config.toml
d_model = 160
norm = "rmsnorm"
init_std_up = 0.0605
decay_fraction = 1.0
steps = 4557
MLP neurons of a small language model. Each row is named by its layer, matrix (down: output weights) and neuron, and shows model dimensions 32-127. Each number is 500 + 50 x the weight over its row's rms, rounded and kept within 0 to 999. Numbers have three digits each. A neuron's up and down rows have the sign that makes its largest values positive.
A block is one neuron, or neurons of one layer that tend to fire together. Before each block is what it responds to, as a language model described it from the Wikipedia text at the highest values.

Responds to: Newlines, spaces and == or === heading marks at section breaks in Wikipedia infoboxes, lists and tables, e.g. before Population or International career.
L13.down442:367535469528468533538564484494415402475514503577479483405459459525438530525487511487460514542576425507505389531566491501606513464515467497481512493491584477388526573519491490468503565483571487560538421514486500440619539559511465501432526524436561444566548537558448469535542526470504529517

Responds to: Apostrophe minute marks after digits in football goal lists and race time gaps (Kramarić 7', + 6' 37"), plus commas in numbers (42,000), colons in durations (6:09), and contraction apostrophes (She's).
L6.down104:464503485521570565478470519533541516501483383449550464484452433550545589582519499488473473423541503532528475467483497530547368518441489474524412453477447527504484570630514500451594579492491632430505525570558551465490619533593458561436619451495608509474534468526443567554514452559477406438
L6.down186:534473516486457550511512455483553607546516344522390468464486540578487534565452380519488440498482545512500405524460558380526541450418446529486512463482569474474508557517495529431488531534440527468546454597495568532542489532509539454473423506441593592534447474517507555541465549378477460501
L6.down223:574453592428484413570448506569440549507429474512478469533595533497542621445489592441415429574552578484481431502561522541453506556495397519418437495520513534467531538520574473474483454482476502521583480526478501504477543525501507571499520497519513555493445473539412468473546477423594429472
L6.down259:560570470518515520485484507544434507363559550536521539447495376478498489515586627529526474479507562473438449553487532510423456546487552420436465560503483420551525540434426551555495491500575514469425445492553497560476509600458488514507579525514517519455511563501482556452523536540492470449
L6.down295:411511555489519587576456533490473562526481412518486491537497522590565456507556443524537500420512559463452510606524504485508539526514503584531474367440546536538437587447446536511532575558439435435603449461566451545528543473556563551504486505486457476495545400510609516488463422406487486482
L6.down310:505497533497504491570506520460537498521568508444536426462451549450446511461555406595542446523482501557540542555480543448475477481458520577465482470524446511418542403467426496439575607552505501456528539524540492487464498518505479484428486564550425498508577489482498430604443570499437600522
L6.down411:463406556455432514480441414552442497368511573506545452508596411545485508492489571459433426453511384507501517573527512481539495460437506509522425524457484561517461452501454597531459544423455502521403489456509427549581507422495446520495570471504401563481466517456505540464541528472439522558
L6.down468:474480384453443469442347460468483533442440555454578506518470439488491475463534484427570499445484514607516516502483433498466521370576436462563584428486496493459442441514461574462443509459541457365398522478514463553514470548473489524503479540520530491526583445534514502499506534504455480442

Responds to: Digits in wiki stats-table cells, such as points or goals between pipes, plus first pieces of nouns in prose, like couch, thin, Firth.
L13.down494:448546509426474412546553418447537490515584405509447559484494508538474514480500524460422469477477468506517489489517471445564649573469466450446522422528477537423593509567545458415541582494540557555473516587439455574592486500504516560496576540489569480450484559479476541515518515546491473459

Responds to: The second newline of a blank line between Wikipedia blocks, before headings, tables, or new paragraphs; also as in "As of 2020".
L9.down40:501411554493515456530458380517604502478535535497434535608538418431529477454530560486445466494522465445423474471414476464566543580486544418559477436544510489546460466513459506436518543455438559439447455516540477460466470601505470507497499468450542524424445477485433445524597495505600420444
L9.down116:481477546563573507481522522441448525417526502416523517494501550465447467470467474420467530569445510364476576548578536574409512512518509475465534506595451512473481484471483429500539622473348514540487484471481534591548483604523497500536550408582386500521561502482546568526477505543370454520
L9.down227:490549561520499545515542549424559579395455439495575421401524426590502466424455445503467471481450438616535411495484489498573504485472376484505500572565508515505521594484491550533560523432528565484477443477498433635489535478541536502480339552464503502523523472551527568495487566513469551505
L9.down271:470424437460456561558562460519605587472472495598501468433532436459572574417461551438538469433610507563535529425408552461538433555502529466415502526503617497557504592500498487527579532566555435442531470599464446468468509491532585516545468443452518546504482458575538427467505428445470453514
L9.down343:535493462455580532590504480519455421518471484551486394506564453462548468491569519586501489580469521455516478452528522520491536546487532531452521497504486460521428407488595511551519534484414602470545584577523521490474484464469527475559533470543515468508461464460531497519516412508489523571
L9.down378:511523440466556636469465516523459548533549461558534472495498493587442542438551474468458572602506500505547578440502525513483552534531444394458523578516428395571568533531424457611477621561450489519479571516511504458452528498478487549551506575560448555500471448471529440556503463510450499515
L9.down400:549540486500549570520506500540591504523477422577517391546517571477532534497468462457529493480426454529449602501437538502500498496515500533492415505410465505483450548575417499534531451563596551562602489473527514521466507508513483505492451595469597468476624558474490461364510503511541509494
L9.down445:497428477531539534517458509443469566397516498659538487468545507568510520462480419459542489469511526480490416507419480531600538519513537356515430535411443452463544445493503538484580515468504442456424473446499543478495458574431441628454389441511519535440546564499471420526465547490547483561

Responds to: Line breaks right after wiki section headings such as ==Reception== or ==History==, and the www after "Website:" in infobox lists.
L6.down16:439526491488545572477477517492497451498397415500571439511474388448544533469484500416458540472409415527506425509437452560437429458495469420402491513470491520447511570507559528522576546545501483552454536540519566565526439421487511493438429540521497576399448475476430446546520492558535487500
L6.down83:407446459493553473431442504511498574491486486595460451491605444489401580509450546429432471467441473489440476609481552512509497610572485534483571513536583492516480554451534500465446518521551531511547505451382476528471460547469535466489532510471526491494472390505564428446512463497455495497
L6.down122:569451528482513541507473499485603594391551407514515433535539464431454450512519443522467430493475583488507563464454464502519480483496472528571485585585523503557546556515538505568496555491446515493513518557492478540385481432494516523549498487446484477356485470523512416505542518478516384611
L6.down124:549470418443453631590530439467450494493476543496483508432511556435529540577364458512546490403499516428468393509459496562515487484508521505569443535498474522479568489526441419426502485524468528469460530466437458540565500503551448443475443429593424435491553482516515503427494534543455543485
L6.down171:450467571516435531502422551402520479421472490485464561543509502481480535416492476472431547548367463527539499384559534544481514510517508396486476582500490537525516492504422497501518565485551486519576452438476417579561470524567503538566466470483480474499468548444545493466423389569498520505
L6.down185:571400523593567473450511552508545538550531496499471425517454547511481544499511513464536539494592573505470501542578478501436431516514485440498495518542497431521464446536422474493514561612484556546491470512528511488441557477508409471499525603640472555405476562447448481584564527579482508472
L6.down199:504469548467558537541496418504580557511517450579460453515469461511556397496461469426432445453489504415415481522488552410505454540490576516491515530531574462438519499467476558545483520522488503491455527471438512444498489593453565597522440341513569518528574410554478454506504489550477454614
L6.down443:530493479493480537474560495555464354502479523483527495485506497464546512514519397554574510435553577493511411485464503543544450563449491448415425507505568488487438459361487551455586541497496435507398546497561497595420559520580477488474583540478569452485599535463540492474501436544483467455

Responds to: Words directly before a year or decade: early and late in phrases like in the early 1930s, month names in dates like 16 June 1924, and the space before year digits.
L13.down369:465571471466524482452542451519513583450461472560552550463489497426501481483487412471458604451554458491437472534500490595427484483402533621484489513438474448557500437416479563479571429587528551546526527466469517469491531535432493486511603548504457531512531552517581441521506504446461537572

Responds to: Second piece of a word split after its first letter or digit, such as s|te|ering, s|po|oling, air|s|tri|kes, K|ni|ves, and the 9 or 8 in years like 1945.
L13.down414:636425610526471553423533558515580521482404547496445499505533512516428426538491471535466597494527519474527491496538438455427526544463421489488480549503537501571517472544456463566504524513528441473529492581564478384473542518456504468588550552458476463500525534444534467562590464440518551475

Responds to: Closing == or === marks of Wikipedia section headings such as Career, Early life, Personal life, and Plot, just before the line break; weaker on determiners like one, any, that.
L9.down18:532411488473458555519468461555544513412484479488442414525446463463514529506396438523475519453456403540449474453449503429428545466512519493564426482494463463526515459526497443422484567479517413575534497551530478468550478613460474511452446439429489435496491416492532424527452541484589482526
L9.down36:560488509524538415497467481409555497550533510496505454430427377577477434452508424604507458523473443504511441502520467508553538583544410439478492494492533513438519603541488471566501508425452432559535483492446538513492486536504579549511527392527539625524499525542454507476582525555477550590
L9.down64:546519586410465409450522562518473548590483422536400539458475447476505386479505524571402475432505468544488472507497503475493498546535500497548524545519523491519544490540560464430511519465453533527506452454498544483426559494560671550508487469533520537536626504507492460490522506489514504563
L9.down88:469455564474573497559499517527599521505461396483422433479480511487512473473543436467497506543423524502512494460535467479529552530541534501546547450421516497511552525447464433562541463367484508456613519594538402498494431556588499505495594497484520483476516478558506460498522462475553444575
L9.down98:414517480529520547482553475504537463380431497509518470490558492588523532382442530491476500553490413523567485503445484559525493424460485451453450552411425448430439474526532495609533487490567501433448512518522520491469463512472588549504504419530502546568403419519431483434473521578457508532
L9.down169:517587444481563491569608439547530408459508557412537475444513497465487527443530478548613482396495549488484439521473509378456585499443424502557481492566429557382446494545496501510504538522430525505493578516524483442486457570538438518421488515519521494445547529530484471605536547488497431503
L9.down461:541406482454591469534573514452638508412481479487483513466480518491513471517449545537558508523467536473503517527446581497488507525408574561485482515506458556563524556550533525545615542443463540525503497574478517525646462505457517480466533465463568517482514485459406587505532451620662463537
L9.down474:483542447478502686530506554615471534470585559477473571450520532491536517527506507429539454496465486506615555502435462553466477501513509463545515493520398471601524386478616467540523503425523497565550516544472558502452438508472485488565481433506522480384476622468524494472451540627514556513

Responds to: Fires on the token right after a preposition or colon, mostly "the" or the space before a year or number, as in "in the", "of 2000", "active: 1970".
L9.down56:548482462442532564494406464546551451406528448523527470466476392419459499446445545538399473511502562492440421482452576653476496607421482459480429528479417503374548465448565481403479485530452430594487564497552444503529425493437496612457486556449516515513468476551496534464466468528432439507
L9.down162:455530513454531593495575558621580557437507540474472381496435495515583480442483564425484523533468549544446483520415527536508495571508557454555451467559529457504538500445482569530498571435513559476521491506523427463455501534413531566400429508511511451518420497435483520452446550517529512417
L9.down330:479428547445481546464556536482567495424570432512530468510441404541556583420405487532416467514411558513458506477455536448475451536460498499561548524546497540422478511514513429534532586528469538450494545508461549452444459480341525493428391570561567528522453505492476495554468506458517547501
L9.down369:536434505407523581579453568474535489537489541426559531439473529469469469540556567462501468501509469486510455507498461466509588480559404547527465427511510455471420428507474659541488420487493490506484519518571545518561488388509448492558560378492447552503527428549565500565512523546457522488
L9.down386:482544446577533518544595481536450522542498632564447501485598501481553508517506546457526518465462544492469539524468655521562531453572487653432479499399469569432516509555539518466429442524450412546492581535465537582542484567445459527500574495529457480470498528448571492445428489582500513405
L9.down448:496541465527531510510528498497502603532500457567495435512504487484504465470477489495485545523508472537591525519383466432570480544436475413459514541521477503493517487516513582559630514427558487372406482562493543462465504509452601584430512500476565495539422527519489434538425492620475462563
L9.down477:484500451532500485433499586553516543488529517484504512444481524504503433463451480572483465520485388492616517452539436486503476468466487395532443479534428474499432527566507489514482490523526563514465434559550458488505577560506443476438507475499545488474509443471531468436489405508549561413
L9.down487:440578405576488480459442451487545518533411425492487532444486370507598513512489475498440532554580487576506444480470480491450527511490512504488553531465545444428613588542377520382465534522534462439498547454455404499500555505439523581498491430458540502506562426550531439431498446536509480447

Responds to: Single digits opening cells deep in pipe-separated sports stat rows (e.g. | 0 | 0 | 1 | 0), plus scattered mid-word or mid-name pieces in prose.
L9.down35:514364556579516416498530492482492479453547413435464495498517427496412436572504440419477478439415491537505498488517521462512420526527504486442517490545517455440447528565445566518506517446558574544443394518474540613466479439569520532528552469431463610490571432567514524549527552529506417487
L9.down246:404557495477542460502511517547428455443578564483503554509490508442563466626472573548599474531536509449446596487524579560430393432550585442454470461443423438476455479534596541480411485576482496512450667449545493560477501499491510558488443548551511491500439468476528478489458425488574550441
L9.down260:490553570502431461440577500500473457466595463543524466476606459488500519545429505521487528466394493492465472463481519481432578480449473487502455476559489501488589405543513534421410503450511548398492512488427493432579461493514510500458519531512540481471562482551473486584399449504497502482
L9.down406:424511510484550462550508522556427411622534485512452521423536524436494467521509537434510382645445467510500535514551526490422547486514505551477554505524440586432471498494554507439411442526512454459493546340532536490530486455511493494526585508482516464541487536533559591425496515443458575589
L9.down417:499525497531621623474495452529545448473508382515420527496487515493489481517373507438471549490410506644488502511460453534485528413559452502532543429458488419522456547500467472484530499453569510548471406549505559538518456541545530524486497528502460519499462484506421466575541538515470480414
L9.down437:468467413459477526546485513518462504516620452519500469474518546494476533540384466475508516409519555518513526524487552495540495342503322437458528467423519547481561425462495464491455514496463487415437470424554465488540397518497501449489533497525509458462462463469500488524579485377528554527
L9.down438:460554532458470525434517411475490478573531387556436479485419535568569488632497522528548517507493490421542500497539529491480492511608467507478524497509448532502510447550501558466458547496508434531595590439512496484520408421545498489573544401441460452596511434530531469460530435559498535477
L9.down442:479540487499487545487427428420435532532476477572561477511486549547479550585412559522449535425417472500521437530533448452531574507456507495528569507452507442484464475500551481391538499480518506418549572529440581538481521466494556513470540525489538465564428542493498469442501411456432439418

Responds to: The second piece of a word split after its first letter or cluster, often in headings or names, as in th-ro-ttle, W-ar, D-ro-ving.
L9.down7:431516569515479417508503467509410612464627498479542525593470408477499501480454569503451459516586498478430441447493470418495542515514529465503459523516559410521537512573510569517469485575504513486448498556506473504492544514468498529512485467487420416473455521516491543471452431433506460498
L9.down146:482481509432458547428525429437449646503499540404539438487478501479408550503425644525571526487535528570452583481577503542481513489504497524442561511464476516523546529509525536490486520529452554494577502409562490502455522574389450502519455552413538424457550531520530553475409469556535539474
L9.down185:457580465430546553462400488500497591453513542572436508504427516494481454489476542486482483516512486427480430546521451469430458487452462471416501556542458457514410476501440494538558437528477558367522588607549483400454514485460568550507481400517427495579573441495496579509421457485492428450
L9.down382:389470444597493525463485378499631627556466476515479511399540414577519482495495498488577409454475538470377516493479442467572477541378443535499587493538525395425509479461545520479528414580484454450415518521494487483510494538578516457482542457467511597488505456486492485493488490530535447490
L9.down390:531532429505362508501576564517561538613460478461510514471529522544450511523406521498445535558499465509525486468450540438579553492520586523419529436515521442572522507504550437508395495488490346503550450434534527619458438505488564462490512517450583537491482500424509557551503449476484517528
L9.down395:452502481489433603561546449525560571473429482569499496498439472513480538490609461531468544378492528423502447565588497447440447525493554458520571561451466469557497512488507577560448546528485501389490501497478481497482508454527371473470442504466482500509535461494559547542548519572579555499
L9.down428:440494546508469412488473528550452491505527499456476612465491478451496548487447487516457548558466529545442467557398548400441519437533449473508615513462464522521494583506520456414402435493504477591530532529488497530469443460502524470507476487536468489577465433518514509473529466577388501469
L9.down433:632534497496538475500536506507497577496496543459451533562525458607508484539509540461561554479483505493548462436485541535441480454566492439473529346521441479525530503559471494481406449558517575540453460419475500501633503444554464513446527579523547507556598486406561477435578490524497533455

Responds to: The space token right after a month name in dates, just before the day or year number, e.g. "September 9", "January 29"; weaker on month names themselves and section "==" markers.
L9.down84:458477484517512443489479460480547533442494471508514567532463528524573455483417405553575476433542528518483461544491496550476532470564483483520558437435431486437451511493508494444492366545508523530530530437425512457603449537408505456464535496465512460569517444422465455411504538473505499485
L9.down107:571598459491560547505491508503556488450474479521573389561523396528560531511493581506438511441428539535565473498478458477626558491460552503500477469531550435570415550565533539534526585405524469541541509554516535485497459491518439490400442588501460555548472479497510447577441564520516509490
L9.down180:409597563418491484439504503534468497427529501400511526455550552493460477462433540548428557489505429565557499555480551417536577553541485518491498570455493510540459490481498514540533499501520505564354550472506497496581519496455519527489413500435523570573426458406464521532403493527471448456
L9.down183:616549471415513601476547499520515503465570509397472416437563478544564537516524543515470513426474480508436434580439428490454509538528456504555500462458553474511559646545503574485546528453541513483416558475516512481394507532522570476418448524534478578547385498493442564494474486508462518428
L9.down189:585578524448473521563469514531499427431470453479618471515508540520561485556562443506451433502495518546531490456495486501509395412425557477518509445432464440579457493504568556492538463433584432478527530605511429421526451509588473530499544522564565540479493499468523499493503570592516516438
L9.down267:517491509444479590489499492462566574414436515475460381517462449513471574508524492459528454480476506508483546498473493461571503431477482498489380483486517530545434480508492551490519535483536494376508537559541490511394544507483393650488455526430490561473464498461540465627413481489527456440
L9.down381:425477534574511531436481422513523496584506470503476493565525404540448513474582468443583568488571458561483514498521492482506570606572525418565466414476494531543571428443496511482436565493539507484471458450494523443525521431550542490506495505442518545472507551475521421521539409519500477493
L9.down489:470544512448512486470506482381534403540513469529532568483464559600552502504472488486639419483406513431473502504495482567484464462566572492483492438490495479547403433481463488492456475450539393556486505465571577452580474514419505487485560506463482508523539424525485581472531465529516468464

Responds to: The second digit of four-digit years, chiefly the 0 after 2 in 2000s dates (2000, 2018, 2024), occasionally the 9 in 19xx.
L9.down78:395556539445502551383443567455529492424543554509420447568542573505490492539420416544422451548512529477542512555521494603508479548569450465528470523488612526498473433510459543482516693490560537425502498451439445458487547535442459541508489502536484473477562423469562489559497484443496518442
L9.down201:640470504484531531529473497495398476483555512570523498540544550523519454550508472475508505532429522518502428660524429509526565591493494475443413349507520491472438559472522545466568510545516509523451515405436437422508533461455487616494544548553437551518547470444421431498538512496553458557
L9.down257:539429557501464475399464537441522359498456558451515573516585546584513569455467470464566471567575523473471459606431492485522495446477484464463491538519458518478587488562523502587483422587555379547477452504460523484503543458491561537437514494420561536558461535400538522520320522431521519500
L9.down317:483405520485488530517444520532447453417503496508449411519534458498547491502455488499466502471598474386478530557476463509555507529498514462516479498515498483531567478505626507475559418547473572504397560598440580470475442496433461608477498500570520499501479536439417468490488533426571496413
L9.down419:551508468509543529547614427482527497487434481512519529523519507505629588490485513462509464476431588390536514632553443460544504476441438564421511450472542527503463532461471466442582517412456510499492463521504617533455461574500468549523413475372580507542414482515515595516426517524480457538
L9.down473:499559508421458532429491618511418562415478418477545470566494485440580380521514536411514544472454419532507414444434555583585494519574486527430475531506398477525470477496592515561483538538517560509401455515522491542490468530589571559463421472456554470500611555481576565496439573499480513410
L9.down499:472385517515497494460561450445555513537496523532482552529581487555500504499506562499461531548510540394519500521435451516506502432539381560561490490523553517431564499498533450567586443427434409533481480547485553541499551502622621451525504515545457451506502476452559507500509477475541482439
L9.down510:449483427509404541614462476550600378489496492535470467451521493545406513568422465441486432464459581561476520458602422503546543445512511528529487461513538522517544474470549513389462506502432392413551535445515489531497507504437399530547553476400441510406549552481548530485598500449528484443

Responds to: Collective nouns naming an article's subject after "the" (band, club, company, album) or "it", and the word-initial piece "de" (detained, depressed, definite).
L6.down121:432468563512518498484496616519449467528582495462460433532577492483480437475400485495544505508430498495511531586479495477601523542440500431457558520489480462465576504583578571428492548543507451463532460592534488599555499559557547517406559502504589601497501524446513399584483491518543504423
L6.down181:459463451560499526614514619584466593415488434556579449450466439490522495453537480473404502540471507497474444470422494425542506534454457576544470494516491498438439535454477659582515504490486508466468526553486470533548586447617482503489457521596524471446395440490503460472501460515503479483
L6.down216:435501448486511571521462567496573552466480413497518443517526441459420508545581470487432496453436469512496572489565482528423555430430480589491483462507500549584493458526418527489556550486530569533495464491506543410530449528527460494436494548501488536546497429547617440516437485480537506480
L6.down219:536613451521524538470448505407552538491489415526559447470538503517465545493522464520511488418488452568439470513482559550523448537425425473500511525526543476501454550621436495589468579547467595538486517497473419487478516489513526515539425502571529540537534486526565544594514509613539515445
L6.down314:443556498551479506402449540519571657439567419471553479539544483499485546433545382466446405488427503508528453508505440450484525494508422480486542455452476493504519539422505495552506587548572520465473626490438445528460543491448512516492447468439480553507431504514487499506518488495528432522
L6.down318:407458448596521481414537520617454579537553459369423461459428487539578514435517496481531496498468443509503427469564480534528466500511556479490511477465491515546470531578524459550591529531348486554499496589512545536589426474513504442381492494454513501465512566523553474515520488502521552402
L6.down404:524522480514412540515452478453529529568436456531528553469527415479546471524544427409509527430525452456519532460520522563538504507399513552519473505449569473560498587489472546529554525464502555460545542552478474469535555381529498592533488481595519526576456487514586501492474585582492426575
L6.down510:481501574507529535459585504507523496408449440497517469551447503521449454626433552444516519436463437548609490510517508444578454499404557441542545467478424515577527572466576419433555490586515509540585517469527522454520518507458497548492476430415531479473515577583555492460508578443442551470

Responds to: The second digit of a four-digit year written after dates or month names, mainly the 0 in 20xx (2'0'09, 2'0'21), also 19xx.
L6.down56:554533474572530529551518494484463608502398583436595512405441482631536416517462505369447502457494453488453461515470470529510584479471523536413463495427574484512443480534500446441507484461470556521476512394466465535513609513477492638419495490502379475577533468438538506484585582500498520417
L6.down131:538490528539476520486586527457543364505504473532475451469374471489480489466434475573498533539552524531466498449523516462503479618525464557519452473527466447424464464507565497558411504575469440583531510522538545515417527523443529442434495495536429489496529569471441588539561444550551533549
L6.down142:489462529446525450533572500573404504543550404528494490596471415466524475432554525491538490413585492436444432515437576541454485486485550528453576561479443512427518524515628538575455551481451531498477417592533472505502423527518424482513482488483539443604553537486502450581469496418610466493
L6.down154:532487484496542402504446497585522520413440486488530506464534488462468525462490575476489508551562512531593425470528532455567587554571562498570415464468490495476470458553412551462547401462597588480454441518541509538541479457456451527488426624623453426539469528527450505430508551430480425489
L6.down164:502536503519433578485489495542569498590403507479443571439465534560522440538404505488599511477461533488426507529461444464445576436531487568520512529486548578483474420471467522476546546543520409449617471493566575540515540526401478438508511549452528497518424470434613530428538537483484540624
L6.down267:471457469511510395559444388530488470522562510448618508406583579511450559466492485450546460451495642531450517477542436471523423487446504533618514431472412560565540511492468600427443558531561541483394428500504503505502396445481508517567464497476508433528489587516475495475477563381566470480
L6.down348:551483444499484519533549598540514552528503575522577553468516450498466510543520548466545532500526464458504505557479552455472572565432473514562413593543464579528474411500484468475505567406433432511477458479469563475502485472531561504509499442491532474465550418528546513475451504549460473496
L6.down476:502445538477452479536532519512439551390475500417622481475491452600573441535541563507501426510435404545499406612462494537494459437384421574539500531454455458516486501510504562504512536471494561582454480445406489450528531649507526478519427504549490424553529497482459549580450587505550537514

Responds to: Closing markup of Wikipedia headings: the trailing == or === after a section name, or the line break after a = Title = line, as in ==History==.
L13.down177:581482487367585473513503475508568524556483435507509523530524474566539516432472507499557501495512552533419437471519559485509466536421529451548502511560474519506505490559554478621542594474549519411552485505401510545529473500533429528446490546569437543468487445458537508510444521420559474558

Responds to: Short word pieces right after a word-initial capital or consonant cluster, often in names and abbreviations, e.g. S-ri Lanka, S-r., St-ir-ling.
L6.down88:485496518475479504511464474560558504501450568451541468464532446523473506418552419443479543447558468594497478460588464518480502482494447432520474513605484533636512550619523483579591472486482612461511537525467465453460587533485421519586423483417488453580538494450477489480452528609507468428
L6.down96:590449522425553505513515501476476534452495553505519533506482442502499563470535474527446486539452474513486536538543474504596441592539492506480480459437582497525449402473495543572504450538461452455492482576504454432525551491432489632520482559428499514552526465579492509561525395578498572556
L6.down137:463471446587543462506444517532463541506521515574522647469490536500462437524534448487524531493569548476552509610453533517436593505486545623580499444554454448520511474494543432417472557478445616535447459537575470515506562516587570550463514493549485449541414506552435592499448556557494492516
L6.down196:496504487505457525413576490566520507405543399539455616544488528510498490426460528411592496358503517555452501462409492474571526407458530451367568518483439442478528474518517630452423523495512381538490438461515528545510509522491492417452547509507552440552452445486604484562516506557432439509
L6.down209:425628476365477588536548573485486530512558503599542468511478604459508573477505538537557421601506532546549442531519605571554547484521535478409550545495444488448516494483518423446534522522547549539495619510489472434440602506431547518473534457495477474480545450530566500426429454508495495428
L6.down277:416469524514468575535511386505496528527509532522498498533481451479522509506619507510486573454568536413495505617505463504441476482484466504541433514457471492536541484461517384561627478497435453494544467524635562479423570550467424454500466504500461462508598426574508450412444550472447440527
L6.down297:472530430618495470498449527544508489502500537499529562601507477553448457440537503434529586505607439473499539595468553515515501537607482452464508513511529505392518531510564524409500570495498508386540483514437466460368450469573509438499516524537550517526570435527520439540510438442527529480
L6.down390:442453538406503444497506490503508605546434457456464441491476492494523423486523492467519528503437523525470437540487567549490548478473468556530551523485420508449489431470498474588546476459386448678468541553545502477472489464406519529506417540488538482553525479482479550459508505566451535430

Responds to: Space or first digit just before a day or year number in dates, especially "(born March 18" and "November 5" in biography openings; also table cells and coordinates.
L6.down112:513516432513392456553476452486467632449496522484510507450567490501446548375472484466478521506443479496515481471457377586508543535570605595499528516477524555539503463482497464569505468585578542546511466498498421510439475455464502389463481516584518484550513461574509520543480514468595506448
L6.down203:461501522466516451490370477450550432464525475538546368464571502467432474448548449467596465560460440538484438469376431416479481530535469444434568523463542477442496488481594530505424510506517523507489567553437504495500530529500444516464588476500489502474607464438573423525429531541515425518
L6.down208:499438557490544582539474452579574494447574452444459573491556481450375519435487536518486557544526434519462480488461500504499491523487400459509436493402514491503610617524499511493416527509559445528487478522508486441426462518429520541557489628584469473540508568431564533452441455431502415466
L6.down283:565542551501539563522534502479515514547489520467510421509469541514516564477549397663481450505552527513531535509511425501488472457546478453506495483398549472492471508528441530500446459589520536386530385515482489415591462404464509335514502567524496483502479475471566504471480559541469435607
L6.down287:527531370579468529463513527573562412609468574488461588510473545484437538437422424573605481499480468441500509513550464465557422484500420507408528425458494550534450432499563510463502450588620504495531428500515489481448573555488425475477490452466530463400549514453502490554474551404529465471
L6.down319:532494485517546395459579466532469472420472523477565490527480445519432484407517433515625418418535472364537589487597508564509514483432452556592435584435519511545548458452460523474535502483553579497481465484507484518482474481457468472561414523441541479525527507531547551388471487495579516405
L6.down367:389518430543523534623462457563493476441515390498535455523585536521463480542513391475517512531501398510440461478533509444473494498543508402524498550517584462502476457417546538440461517400553519537518491528445433507469492481627477458536552461503509430435421466500566541427512510602498456587
L6.down494:507545547466396464517457476447584413505509508460433462512519424518528467547545634366532429438495494591506473493522442524479444479503581473491500463563489472417567465530568582459404462461455575507460521474541518570481589579515446548526547512440530476509512557541496558564488548510429431465

Responds to: Second digit of four-digit years and other multi-digit numbers, such as the 9 in 1992 or the 0 in 2022. Occasionally fires on middle pieces of place names (Notts, Northampton, Birmingham).
L13.down377:541524561534382602443525486448449480474516506534449544490559452520656525456426523602526507466518525535475529488423444549556508564435517518548465513479545492520535533421540533422458464517436578471527511385421452435525529474528469522434535495496515602496558530522552473492440503372457405523